config = dict(
    n_head=9,
    vocab_size=8192,
    activation='gelu',
    norm='layernorm',
    positions='rope',
    rope_base=10000.0,
    init='normal',
    init_std_o=0.0,
    init_std_up=0.0157,
    optimizer='adamw',
    final_lr_fraction=0.1,
    doc_mask=False,
    train_tokens=998600000,
)
MLP neurons of a small language model. Each row is named by its layer, matrix (up: input weights) and neuron, and shows model dimensions 256-383. Each number is 128 + 32 x the weight over its row's rms, rounded and kept within 0 to 255. Numbers have three digits each.
A block is one neuron, or neurons of one layer that tend to fire together. After each block is what it responds to, as a language model described it from the Wikipedia text at the highest values.

L6.up123:081150098153081143162099089152124114166147099151150114055135136138146085177155101104106107114159133118118176159137121090124109057144129147135054123066113102144133093123095112123147091159119164113120196129156069134094133184112192137128164145194157170088109086133181142124110159127148125159075171165133127097172122103110118197065164140120137148143141078147088117135103128141130135149110
L6.up557:184064144135057155092080150049181073163134137165159172162089123134208122164132121129123095105204178122139135117112109130160050102079094180133126107132084179131175173155113217130161143178142090107183161119095155142117099127097213140122114098167147077101130123152138125151104110122156095121076111108137193088124099132134109167159134157100156188110141127156105170129106123099112156165129
L6.up654:095134156127062170135084108175130086102057141134085103092095109195135062136094082162078061149096081146145144165107149108107099102139124121147097121121142106098107130120167111126122128098116133116124110195064072107117138102174146109174099114184160139182141118141131145081207153131122080102137111148145105110113146139131134176096225106095159131142048092065115068112184119150115133195116
L6.up1250:155140158117074131186069137097162132139138152214116114126134100170118089204115052110095163109135107142112159126140154145133069116082149122121135142158110170109078121086104154091127131133175139098167165093150118141155059048126112098115166091136125125116130118118171156101100151131108094113111112107140139125122085148066188169094109071135152128157152134199065120122161127116124102126096
L6.up1668:086100126124108195144108148120184123128108109085171149093121133178138072116112127092123136121203111106102151129135140170127091106153116169131138123127139114104133124135108195105101162097105093201110133134144170137126130104087129106148106082093159093109092161139119137200112118088141098198032121150111143123131146163160086143116181174124138137222132145145103164088163115104032124159147
L6.up1989:077151158093058190141159116131094020130175168184130108122152111147080118120096072113117180064147111174105146113144149115115115091089133117117149135102169126147089124100131112089161096114111120189111159149118119145133139143147106093159088096176133120145120136109185122096118117113093098110130152118139177104180146160065116114095121069141146065182125098131115090073145108149082029094178
L6.up2132:100162112178068093158114095177135114168161181098124156094130110172135162136118070121118147114127160164132128148130129144097085105091063135098160134114085097125100119104163116155172137137073154194075152112098170113113149146168124123119161112136104118138222068133155145160131136112096112167120119145128128131157106126104109183122127117118102113157137145115092131109181114184126093191108
L6.up2170:155135131151160136115113144107154060177077121091086131086124149128164132156165139144124154091133119098122157182134202147156120112109078112063161109125110118120132147103126114093163107060169210101085146120163117105173135083074126118107151133105156089087190160145099161134122115119113040184108104132140138154104096114153104186082107043146116127140129133138080114135114107138157099175143
Quote-opening marks. Opening quotation marks starting a direct quotation after said, wrote or a colon; weaker on stray punctuation and word fragments in tables or lists.

L7.up381:174123124106102114126102097074068110160127111117112132127124202111121101119117130120105143115187118134113111124079156163124137198141155133079188139107149169094170156095112175156144121070099083143144136120123159142065076134090177076112072154158142087165162107136132100167142058091066116108094097129130100075132077173148129132171157129154202160145144114140144133193125130100135133167135
L7.up970:102125146145149098153130134130109169181120161131081119077112104111077105102159164137197104130128012168112144175137149177139099122148161183110126109123149143144167155111090119134101155116108115152113145139087186206122138026088136128126099130169131135099085165146117114136156093129160114154133053098129200149162060158085107094124078182206170096170091126151122150163105163151129071117128
L7.up1043:125098101126087114100099130123128107170220201127125134114132143105160151115172130122172114124144100140110171145130142177152098172113187140107161076145101189142115100071165153119100148100139090186174104090096164108118115141135103081103131103163184095156148109185168126104183085135102146103162126161094152128126142152138081207116126122177192069153135099094135218093158177170153067109113
L7.up1720:160155128087130128161074123094157176202145156081096154132077116127145142106122180147155141091181170138074154147132189159119090125147122095157124071091116149119063084124163157131157150135164091197118144101134091153088088130104154109119151132089206100130160126132144116121105123138113141113140143070078132158174147133199082130067076125126138087124144098177120119149107109128135050147135
L7.up1809:137126097114163091133114111155165099155158152074160156109119129096147102173159139136108133137092122110065134174165140169107075181084130135155089171078091158162099113177107145171090126133159085138147099148118129127133179092122148128071179175169126074132166109170116096147133075164122144212132131217074156106159119149139116122101175087111146127168097101052140112154184116141082070152098
L7.up1947:136125160132110160093150151117105105100167187114164128168104126080133179115112127109151098094112085131145138129116184141152122126140133149093162109107088124065070128041198117127109110150090133155157111113121172138099132107067048122124110075165216165166120163120171131104125091121081134063113101179106186119162128142176151168136081113148127139145129049151128083055129141159134129141141
L7.up2117:106145089130086159117101134103121086132189134135109093113118136136097115111120082121127147176157135165107134154115091102129126148085206178119138149090096146150108146076157167107123142117092152103161171151119087057136141055098114083143088149174122090136191069092153154092112140152064173158174106139120096079075128124068174176156166131130196083169100110146118150060163127185170168105091
L7.up2119:179094176163155175082131138067138134146165162133076153163104104079148136159136118122181103174147095070183101093102116130135096168089207116112099112112034128111026108143067116146184117103124122127130134143080093161162105088134154087110169180155170107133137095157134142111214112078082150159125112214145146078100063135127160144082111151150157102099150112125103150117101109097186100145179
Mid-word continuation pieces. Second or middle subword pieces inside words split by the tokenizer, often after a cl/Bl/fl onset: cl-as-hed, Disc-us, Heb-rew, broadc-as-ters.

L6.up223:096166130149161157139093107131092140104086215086120123168145106182108136113117094121137105091104053113145165139074102173158103158100117103150131105175107109132087159101118158137093127142125144157139139098117209079121136170156095115125092138141144064156132173130169156118152118123101134106089091128148175114108151134125147171159118140123116085127119143144112134125091154143090110139187
L6.up340:128150088198114142123090128143055106072135155176174139133149186164163083136150141117141155174140134108166099105086181125127053170100141106142165122085132121204157151075185122128133129095156067146151095103125173113115133120114155086137154109153152113107129090130138133166115119122107143187109082078140134142124124174149169179074129122097136173126164115112132113116141098131089124211147
L6.up346:084183120151145116161119119147101099156143093107104112163178073143162110116132112167114168124138094205151096141074111107132107133097178144145124134112102126140153077043193152113091183136127101120148108156115136207154091164158172101092208077164179113129120119167141116109160122144102158139111114069113145112134135169122186176111114137072107138152103139137117089136193142134132084078134
L6.up874:122093128140121137150119097110109096133109098116145095063127073144138146094128115127160211151179146165128146108139110149166109180105126134128162159150087148131176134125130143136071188148142114162158109166119059180154094109128190084107138164153153077115165131161136114104128134136083150162119150101141157136122050107116174160140201153101150112117062120073107103102129115137180105129118
L6.up1001:105126129110117109169144113170049132190126156131088140142175165082173179108148095117104144111109172170152201154137112128069083143159142185169105147139149146164111158090095167139138145100126131170120133090104108103135142037122151152114109154137141043082142131122143121163090109146076145127149121150124109149161139160128190113135141140117135069181099088092118105102154096130117042128104
L6.up1385:095086138096123093107085159109182145157137127118083104139118126089173155171126122118147170152155100147113114115129111120083126195129100174114156108126047158161110087092101125140112151100112085119057094115103177083116104152147127115074088121129138091174153151193179109076117061111147111134154131174131183137137111157093138115146096129097142131157114120176130127118212118155091087072207
L6.up1420:081127141163066105126130150157069116158133150066173117171093124081113154133142123066147193147170158179134128133133185145173136158087069147147159100107076102111147110090153123085116186115075108140178104137106151074178117111144148060094128137159154109109193139164110146120122113122123110202138123142109129148147103125134090149158116086088106125127171150157097163091171135156086117153117
L6.up1511:117145195062118113179140121133157145166108116132124110174112135112083113143083140102151167165108140133150093172134182159136145150135099154114120099131090131087104143148114122163120198116126125077114106125109057102132138100137166165070135136138115119127164161075149174153168142101115137165110029147129112117109132120136117207087170115108163159139062109122067161140082145116111130130129
Mid-word subword fragments. Short interior pieces of words split into several tokens, just after an opening piece, in names and ordinary words: Pl-ov-div, Nick-n-amed, fl-av-or.

L7.up168:106141143173112079128152085142120164104149065100159105110139127082093138110153151107156134159132175103126147128104092165152089104108152157137079083161114180130155117088185108162156099147107171141186212021146102154046157149091100154170132156092096117125115078081138126140086112168058161092104163085120107131132092115146098159118139210151144086143117095084127182163119104194110137139174
L7.up208:103131142119105142161077069134127120158140132129168113081095084079107121110084090108157053122119117153124110144175115160110127115145169174061118155147087155171135146090105131129171152122111122127139181098109123115165152081178128123151033060214123066156102102103140170114121097178149135104091107106102138145140134162080105153151158148125110110143149123194082128103115137163156125100190
L7.up410:187142177165105099136157157115121152117160143105155196148114165121096131123083200156163166160102096129202145157129153171105103112158187120131156086160104112140140138084129072133088175108168177170145118075097148147089150106164168098130162100122176133166138102105084135105084133148122166129134077074111125137146134125111112094083120184098122111103058175186108098100106152101161135086121
L7.up451:118126122126144116152149086150181111137126078113149191095109132092112096170132149157145103097151133126138201126190115157114113112114141095100202098136142187115164106151167094159137152136131163066131154152128089081114149151152122140177124152146164134119119135081120193107216104118141149110082116118157103116177165133141053112121149152055122166105091157133109182159132094123119144193148
L7.up661:135131136150157153161148116066068120120120182115162117117127171198118156160130083091155146125187160091135163108109162142145122097152136170106158144134128148166110163124149116072085147166137154114136153127102112141160167070119089081019094109128093094154135105116150181120097134114092140096141075122113145080176058120112165146119170156113148110089138159138146089131190053149120092146115
L7.up1819:104117161140111129116105137062080102123175086148155197074051155048112165124074129122142065122157138135119160121148136144115092161137131147103123161151114132095162147145131125107123142050112141118129168128113162106148134096143114177094101107185080071131103158101093149102218096162108146117098135143123128132130072135137115167148118184134129098176142159115060151128079104076171125119136
L7.up1891:190057146135164059143111130114119139151092121167193107103078174098108124148109136106113143066050117155150145168114144129133147140139135089102086106128081192158114112132143131124162119125138157135189138214139106068093177115134120094109142119206136144119114096114137163098139129127124098123116135124168109159190122098120137100113113170125132161191120116155093182118163097173134094109128
L7.up1973:122156129094140143143145100129115138165129126193181136124158108104142106149138128151122111086103212097176161136170099112146118113153125196093113130137120135167154103156177123128075129146144132085158140141094167159157113086145161142157079065127088127070108091105108195104157094095087122106148135188143142098102038142102153141118139144158117103140137116162076150105123094148140181101117
Designator numbers after labels. Number or numeral right after a category word like Type, Section, District, Part, Disc, No., Level, e.g. Type 2, District 2; also mid-word pieces in long names.

L5.up2134:101080164189114093169119122149104099203148170136082133154108122140162125158145139136130073077081100124155117107162152096089109203080116095131130081121073112091092157098115217113200114052129160136135147083093162107141147114159120098084197167163153151124082107134116124158097139110109130163116083147143126148127142185093165178135144124176112155142128162109082052114182155130155148184062
Opening quotation marks. Opening quote marks that begin a quotation after a reporting verb such as described it as, wrote, or told me, mostly in reviews and reported speech; weaker on first-person I and clause-opening commas.

L6.up235:095105132100155123121090080093154122150163141136134131081091158097098130137093073149177059110149148120099099070102143163059119143173136124050123135151128093130141167132120134176113138128104189140133136126129120124110151150113084117115137158144104154155073097137128169120133129135123122139107102182105130180124140080114091143144168161129145113126141098113153149130106072192070143152255
L6.up470:111193187102090133165085082062121121155110155154192114106097128093148114132109124129162119125115170121170120095147126125122112130075155162142129106159096129083130131109146162130113157113123179077153152144102090070122114127155081116061123118149127075189097096121154136120199114160110122133131078118128128116125134130176142104138118128116156140158077106113115092133096117090168133117177
L6.up493:117181117074126114123165095118150137130163113137117156102124155143118100169073123128175089134146105119169142163092130140150130079084196133089096145122120129080151146121157099134061141153076135061171170133114050104135145128122088101086095119115120106180167113095162157100166074171112158152096099145113174068154106113142150099143099090136128083087076095150093178164158063144182141160163
L6.up1069:108089140111155054182122112157155170118160123203189156149077143137142109182116178142180109076129151155161129123122160198169101197133104156116184134129077134192070086123191164108090117110114153123136154124134106126081119156147073135096120134133101133141102113129197127125117132133138143164090079167135096140101125109090114190139146093138136145169163131105094104104121072136070148126152
L6.up1153:080113191094138140157149160146148152126139175176181128075048061070127141103134143138119116112116190162157123134178124156115118127125083117116227138085078110122141118139167148113158172124135144099124166149126115070081135174127095110132069126148100108161065122149126121095165141134111132148108085169137078139139104113184177119155160059103131126204149123109049167129068105142103141124127
L6.up1199:138173135134135154144135102069099074083124143192164080064130116133114146093129143078117114106152153163173157168113110168121126116129128195142148137117123090127143128135115245093149189114103189118159193125074170095130128163151090104147120072147126149153082090138143151117152113134101139162130132074144109116161183128165153072089105202115132098123184117087135116096145124107124127085113
L6.up1677:109142143107117114210020092086121100128199152165128132088113127142081224190147123148181077095117122112060142098163127134150110127110075123072078191092096112201123161139077108117111141147104130105109194165105110103129144118112112124086104074126119056162120093143149123210185057167135078115104106187104188167172082169116136125103178115102124107147080135151111170128201110124163126177119
L6.up1944:148174168163116092141106065150126126178167133164087110089079133063111080127099127129154103109147110103104113142087076139098133145135089108083126150150118119107174169122151081130142139088144165036123138134099145096107188172184086139093160079178150082114101125135126151146163047091131143130115136129123130114151155231108116132156125125117089148168164137170113156136170120158154138139160
Label-to-number gap. Space or piece right after category words like Type, Division, Section, Number, Round, Group, just before the numeral or letter (Type 89); also mid-word fragments (mort|g|age).

L7.up569:115084144104150115147141134094143102137080181157059185089090104146097137121168082119126162123127099206145108133124151102101089122174090196102117190160057038154154127103134159161148141158104115097122152123107126106068124116078078078138146095126121157167177126179182099141117141139111094093160088100140114203109138121112119078118174125131130153092120086161142196108128095133131138157169
L7.up772:081096143102129096172130127167166162158122130158037108155086141135167136137164141075156114132160140167144124100132158118123138157146143087093099093113098082121116165128219117164144159152099133119129155149154103096094108166109138135123165142112146074149142097140182107112098133084069135101156107130163094100143145129138138142126128214076146200094117189141087179099123087175156151150152
L7.up1104:206060165079040171131120144123150138174151127115159080163129134218146166071128116086129127110216177192146174169105147169113128127176155167091110107168159198124099130072145123101149188131142097146121183120108152113093112138103130125173128133118147081112102156135131160138054135169080133141124148118105149124148184124126122110127136140124120142127067109146158138104113100132082124166121
L7.up1325:103162138121151169166078118114120136200126161119157126091098108124122131117150069070086182118221150151203120145132129090170127075133144178145147100059115151123124129125112173155149133138121093162120138097116146177122148096123157072138112138085117152091121089109150149154122060144119174132168085101175117118103102148099085103105125115099130133142140117126120191137187126160146102129210
L7.up1606:113095101126167185153114112092161148132207127131151133136125107183103164177107135048230126153159096130177124143117139133097110146131114124099120078127125100085114075141171166121174157179157102114140129158096124101112095173083095107082147150135146080165097117119147109102072100115149095184116059143083127191184127092106119104146191067145131186092076079146109174086151123198138083142150
L7.up1636:064169030139104120087118144126163092092154133137179125070116098118125084077165136138144100085168147205135116138104112116068127097095097147137142160104095068149083119115095150111130153109103096153152141161081107179058166078109072091171040136156115095096133074130154149173125162173133128149147107158097115133141086090109094179139126121124142162155125047125134151129069145142144125119126
L7.up1777:085076128087165116118112117142067132128105176202089127083112082151194138093119137090140177123066162155097118112171090115139160128126085083149124170144110107088102114157142080130145158123133132059100127103121095091150130047143069073123140154138138092111043105152154095093084151079081172154107108146131097099121121146170110134137155136137116127107077114158129173120087126138154109154151
L7.up2047:127127079112098170114108131133048126159103110104120144066127120169098125092137113134115156169134093144130162180084121056114151085145138129100091113149147125132124143105136136088125159098082123135110186166082150131124116086098127122067076176178109119120171139107132140133070130110098115126158153153075108096125083106107108136129149118158127126139091121093011105131136051192114124112140
Year-ending digits. Second half of a split four-digit year, after "20" or "19", mostly at the start of rows in sports-season and career tables, e.g. 20|10, 19|96.

L5.up1923:087097107140068129106108131113104148132167138175096140166124094140157115166148093101135196129142118196128150162087142053122158139110167112141113135118114075071123113068121132137056201131139090149110174111126091170147139168091123061160089162142161061164119126097148127077106169116098145159196141127135159150112090123110128129072169149097120096141109124140141080115145112122101136174097
Fragment and number completions. Tokens that finish a split word or number, such as best-s|elling, Pre|judice, 20|20, and table cell bars or periods right after numbers in rank or track lists.

L6.up105:093054081067136180207095103107098139167153166164104115147106105165145125211145130107100166130185122151177111099155107178087113108113201211109171184079120064206109126164167150108125125171123140059117198159175129157080087173090147138087099154141109086158133153103116078170109084062108124142109127093122125112095139165157096134074137163139164096116122161135146155127111093178120131161163
L6.up528:173155139113058145138181146149106174108117147157122185133089152111139089128136082082141151108194179162113131161119161125088112087066170123148156165147161102112068123114136177165179169153092087099135071072131162108104111105114113078152145083164147112127138128080113132098083150121092136162130119146097172084117144143112158176104152112115132098132082122128116190060099162147120125125172
L6.up625:116099115121079162136174113191047096076203103165071145065116063117193146136117027099137138117163104135140132082144116119117182129119099118138149166115125125115114094168121111190106107147127127134113150112115165063157096079089137139103153123124073100155150168122220137183110147132127098143143101155003178151194119109154173149097144113121114161121118093170163131077099128188166115187138
L6.up738:110116111150091166153141117133122106160137108148075123097112069122083131164171118093121131111155065113165118121090123087152137125154149164171127047079105036128130084136085141107171066174087073094081111145095151150166150124195152070109138167148108164149106119140092172098131130047109083146114110123088138112156092168105123104121127133149088084162119128185150146123134133167153104184112
L6.up1581:103135149167107194089077129092136129100172178120176176130119155127134151177111146143145110143134127103116110178127096182187124129158104107135176162162135135141062094114114100128105109066092094153158125150081087134142137120126121149127156096123175142134102124087059195183178142128136109200158103156117166086131114181114134130135204143088140143201071068098080120132116150109113075136155
L6.up1728:115102045163072165135157127086173132127163141138118175142155101077117115181109126092113083121158106126115116109128133134166100173160123091148155087125139157133155198122070156106101184184088172123093104130096153138121111119102104124145152154179105104110146092095077114118126106091113038158079093130101182084102089154142109096143164128118147184115130158135081150108105080151132102127189
L6.up2155:088159111149114184121130121202193135128163141133143113151095130060144107151174131152141158109095125186152104138142141107149135095114079102170104090137099131175109050126103114109064128131071106154090085132108183135085125045083159090155161145155137148102111150091200145095139135105067145128107072153108116097102112134176136146118126165134125136158128090181121100097107154187096166134147
L6.up2234:136123051124058181112108090074140155178139138138111153123111114139110155175144154121117158147195108140100132192086102142117113096090155177140182089102114190166130143128141163100101143144158171151113130104122172157097097124099158072129107149125119097116131103127099153115124089118099073148148104116102108158106032138114075149111186065155172154163151107136058108132150116153133107169176
Year digit completions. Second half of a four-digit year split after 19 or 20, mostly in table rows, headings and dates (20|19, 19|99); weaker on compound hyphens and opening quotes.

L7.up668:070114164137145099102153113176167071120116085102112155134143137160119118140136126112113132085130108125150119144101133189151124097136151165151148143127166084182137148137130160138167151114140183159149137120142104084094130073129174169127093180149106133127203169113164105095107133099115124226098131121111117182056168110089106169165160113131185135141097100119139058078159094170023146160169
L7.up717:149123139076104115107113108061111107152159104109100113122109122126147098143176162108175081129119161137153116114106123127065085096108119155145130104134124102104128077201081099115101125099122195121120151095124132158104171090037087166102127158086145109149168132106130123189132119153114183161075149185096113097143125148109104149144166106150195178109072063088075180127151101132116178129133
L7.up747:163176119126142096184175115129134137047122150163133174172098103123149012134100148113116109148071121145120119173135169128166102117098138151144122098157143089176132144147135115083097162056162145129079093114155113114076104155081199128100145076125131130148207104126121103167152106116128116152080119112171079131139168149132117156109197149094142068135063088121117173102165144146182076116131
L7.up994:109123120134093164120133121135090119134155143109161113070112106106176151163060121121082031168191071112097088129165134128102102140178126095130136104070098101123131160135122153106101100078107146126108143124137151138147168083112088130094102160137127132113128162138124143159140102109118146128089057195074110134177115137119161155132112138157181144116124112113144134136111113098128085145137
L7.up1164:097119121141102177124120124139076144127086146134158135206130064179154118154133087112121134103128119188150142140120145156106141163199135116151165124144185115135129129142122156132081108100123118111112100114110146124131150109117120192056141133154159150087147121141083138164115132094136123127108070157111151119125156133112127181123117131138163129163132132155091051123149105156100081144157
L7.up1440:096142051121165139137146099075130080131084122106140177091156100136146112145088105093098156067170170169120138137128178123099124136178112178133140065125136104146104131147130081181164157112107089141082151157111085105139140112173126170098125123108197113088166104106119175122163064168107157132155126139065129150175188128196124136081170150068157134143117096112156115125105131144077086124145
L7.up2133:075119106144104125148147124134185091143129087120139175074101112142146097127091161090085173111208159158146151169117129156126114078178073147115149097072163157100126087127121134130096138069129130109116138142153103200189089117115116111146096122096156083098184121113121122107140163092110059142104125125149107174111174191185107162087110115107144123188124111109114125132153169138087135137094
L7.up2180:112084156117141134130104115082088100132168152094145124177089085115138164124131135096134091132129075137107111148113122092159120190111110081092106172125122102140087089150133134133103109148162093158099171087100095159128174141030148150063104162117073127093147145210088131139149132120110097130079134141118113179155177148147067126121142105153146076139088114068158180090183172171157116120133
Opening quote mid-sentence. Opening quotation marks that start a quoted fragment mid-sentence, e.g. described as ", was "; also weaker hits on not, Un-/un-, and Act in law titles.

L7.up7:150110116094151193163179148073145125115175071135144150109100095165197133128168163131153109084101150198119139166087143141122145121120089119125126116150145170113131116125177118144119174088164124088164124139097165084141066138161111130092158158184124113163113132111132108183192100126164116115125088177117134141114167101134164110131096161144111143125058071080162067151156047072136110142153
L7.up492:136125146124111132155099116121109146106152112137101122171126085098097108094116114102138117154134137137091173124074161155128040163127102140119104157127076112071121106143122107097156172142133117136187112131093100065116164101157127127203135119174123070122105130197126172193128131098129101219188081125121183135140121148106171080109140120119126078149122120159139101097141112083149051107171
L7.up584:117155155116098123159138131082155142166179099129170096146146100175127145157043113148117195177112133142118125116112145182147091135193124133009124120150081086160141114128211148110144155173137163073088134212149134067136120143165132116142143110120119074132105080136151149176134114115125116129111077122146134124144132170116124177156152095146136093163110134124040097116175081140174131125173
L7.up893:132090127118174111159155153089184103113142085156124136219114146127139114135089103061113130062123124095156139118070126150069132182087069127091172103130129151137128199132108101102103144188147113146103130152108089102133062090082156175164106157130149128167089135169136108158151168114135139140095105076172190115142140175145096139137092096163116140148089170164118097101053133127073107204181
L7.up936:142163115164107112178124164181076072116131142128122185141042137138105109150099140079124152099110103136162125170167140148123131112105200129140105138077057119105081097125157153106163161156100123114085126144158153069096122102093046140092089077137157077153078159095123117120153135112094101126109092094157133088092126176097112115142085084159140107125143123089165084099073108112117166095151
L7.up1308:129178161170148092198145127148120114140136109124169181136089113164098105123104121093147102094179096140086156126101170154112108127170102154150136156104132114196142094100113049064088119145145215077150173131109118108104112104094146136117111113140047104118125154106182156144143086105150146139130139129122150207134210152061146189135139171139126086151163102132089111139154136098097147080111
L7.up1741:150129124095162148185081157081174154132133178155153179160162091172123122144098177123125157059121181163178210177114157135113082076124148109088157163098118147103045113109148117140141172108142107106143116192126095147110106141120154159141133120143057136163118150194178155159126099108185074168130040067088145117153116163104109123122093150141139179115158156127131139110182102122080090086143
L7.up2023:136175137122176143118201145147131123131123137166121104110063098134154103083092136093149106127135108176109114101076111127138115159178143138053097150134146107136123123143169134135169169142154131074120104186121107121146176127127068133124127173184128106131108111164098098086163080057103162117142082149151153130137174148060127135142144088136131163117064176079103130110156150139113130092179
Mid-word name fragments. Single-letter or short fragments inside rare, often foreign proper names, esp. in tables and lists, e.g. Libes-k-ind, Mus-k, Ros-k-ilde, Z-l-atna.

L6.up61:153058150089124127142088142066128121097153081174099142110109078141108163133098098121157084146177154130107179095102127130132133101095110148107121155107130109138146187136147123107131144156117149071131127071139092089150129097110077127118088098255085057135138154178123153085166170109094049090129116111108146126134137183158125153089166169135134175146101119198126147057100074146172135104157
L6.up908:234103179096124132111114100074080070093149113129162115136127125082116087128105119088126126048084158135170128136167128122094121081114146143087138133125119070096140188122111130056116143081141122085102118103145084111094135099115142132114153201212074118159131168149149160105188101152095066140080161131114117143131181132131142142143188123144135181116068121164073171099162105127094178138134
L6.up1212:126122102129123116119150154178155150135121084115083142128105144117117115120092096117124097076082110106134127105110207172124152120117084123133117125057089070123082158101112122137160220148078106130152125075102178070105085135133092048091121176160120063198123176146123177116146139095166074132144106103114149119177099159150119102122166122107171110117118100095059101125145071069102135135141
L6.up1257:119137150135168141161131121140042077157139135122111111143142061202120035151111110135101163124120127194081180154125131186159128150208115147077134114148136102178070149128151131087151117163121165095094115135133086141138151154100126140141125123137127093135131132150134221159124148093100076112107041156100126169098129133125109122135126221137180138109085153107104120166127119108140107060130
L6.up1293:182126141119147093134076108167165108165098122101173135096099094156127089122077168149106127130099067134076117128139167174136128140129077121185136121110126081087195113127071112169140143136085128134120147131070201061066130087134156100037064118145099099189134166161115129135174092114113096112111112150091164143125097155109131138131140075177143107159122145158073172078160133112130077119135
L6.up1615:152063174102149109142141108109097097137125112105107147092155069179109147139110104150121142122128120122120141167110187154158077099133094098076161115104098101150123112098105094083115129117143099108179145141106141089161174124093105104145163121128177107135093143194117213176142124122100063128055104149121129159106154142117115126176133101135143187154081108136096165140141092087151175155168
L6.up1789:160163156152188166129133102145092129120147170148149133156160079092137097128118099143123121099127138154125105110131169182123078133150128108089086133117107130135114174140121181134148160130099192097094165125145147148081142226150136109113142157225121151126032117130194152183107110100152137143106077132105104128181133122120136147101095155188127091143141102107146150090118095153120137148155
L6.up2077:086138082121156123179157134096090074222115125110118114164166081142112067171061077129156075091075145102106142122095122137114058151161104153090093096145101089170124175113139165159192164108081138119096121157107158153121146099122132155060165158138140121106101105183142168179135126077119105200082104165089120130066203148161181212109106228153131115135136081117117095140161074185086117108121
Table points and mid-name pieces. Space before the final points number in sports standings tables, after goal difference (+32 | 54), and word pieces inside names (Bydgos-z-cz, Mus-k, Les-l-ie).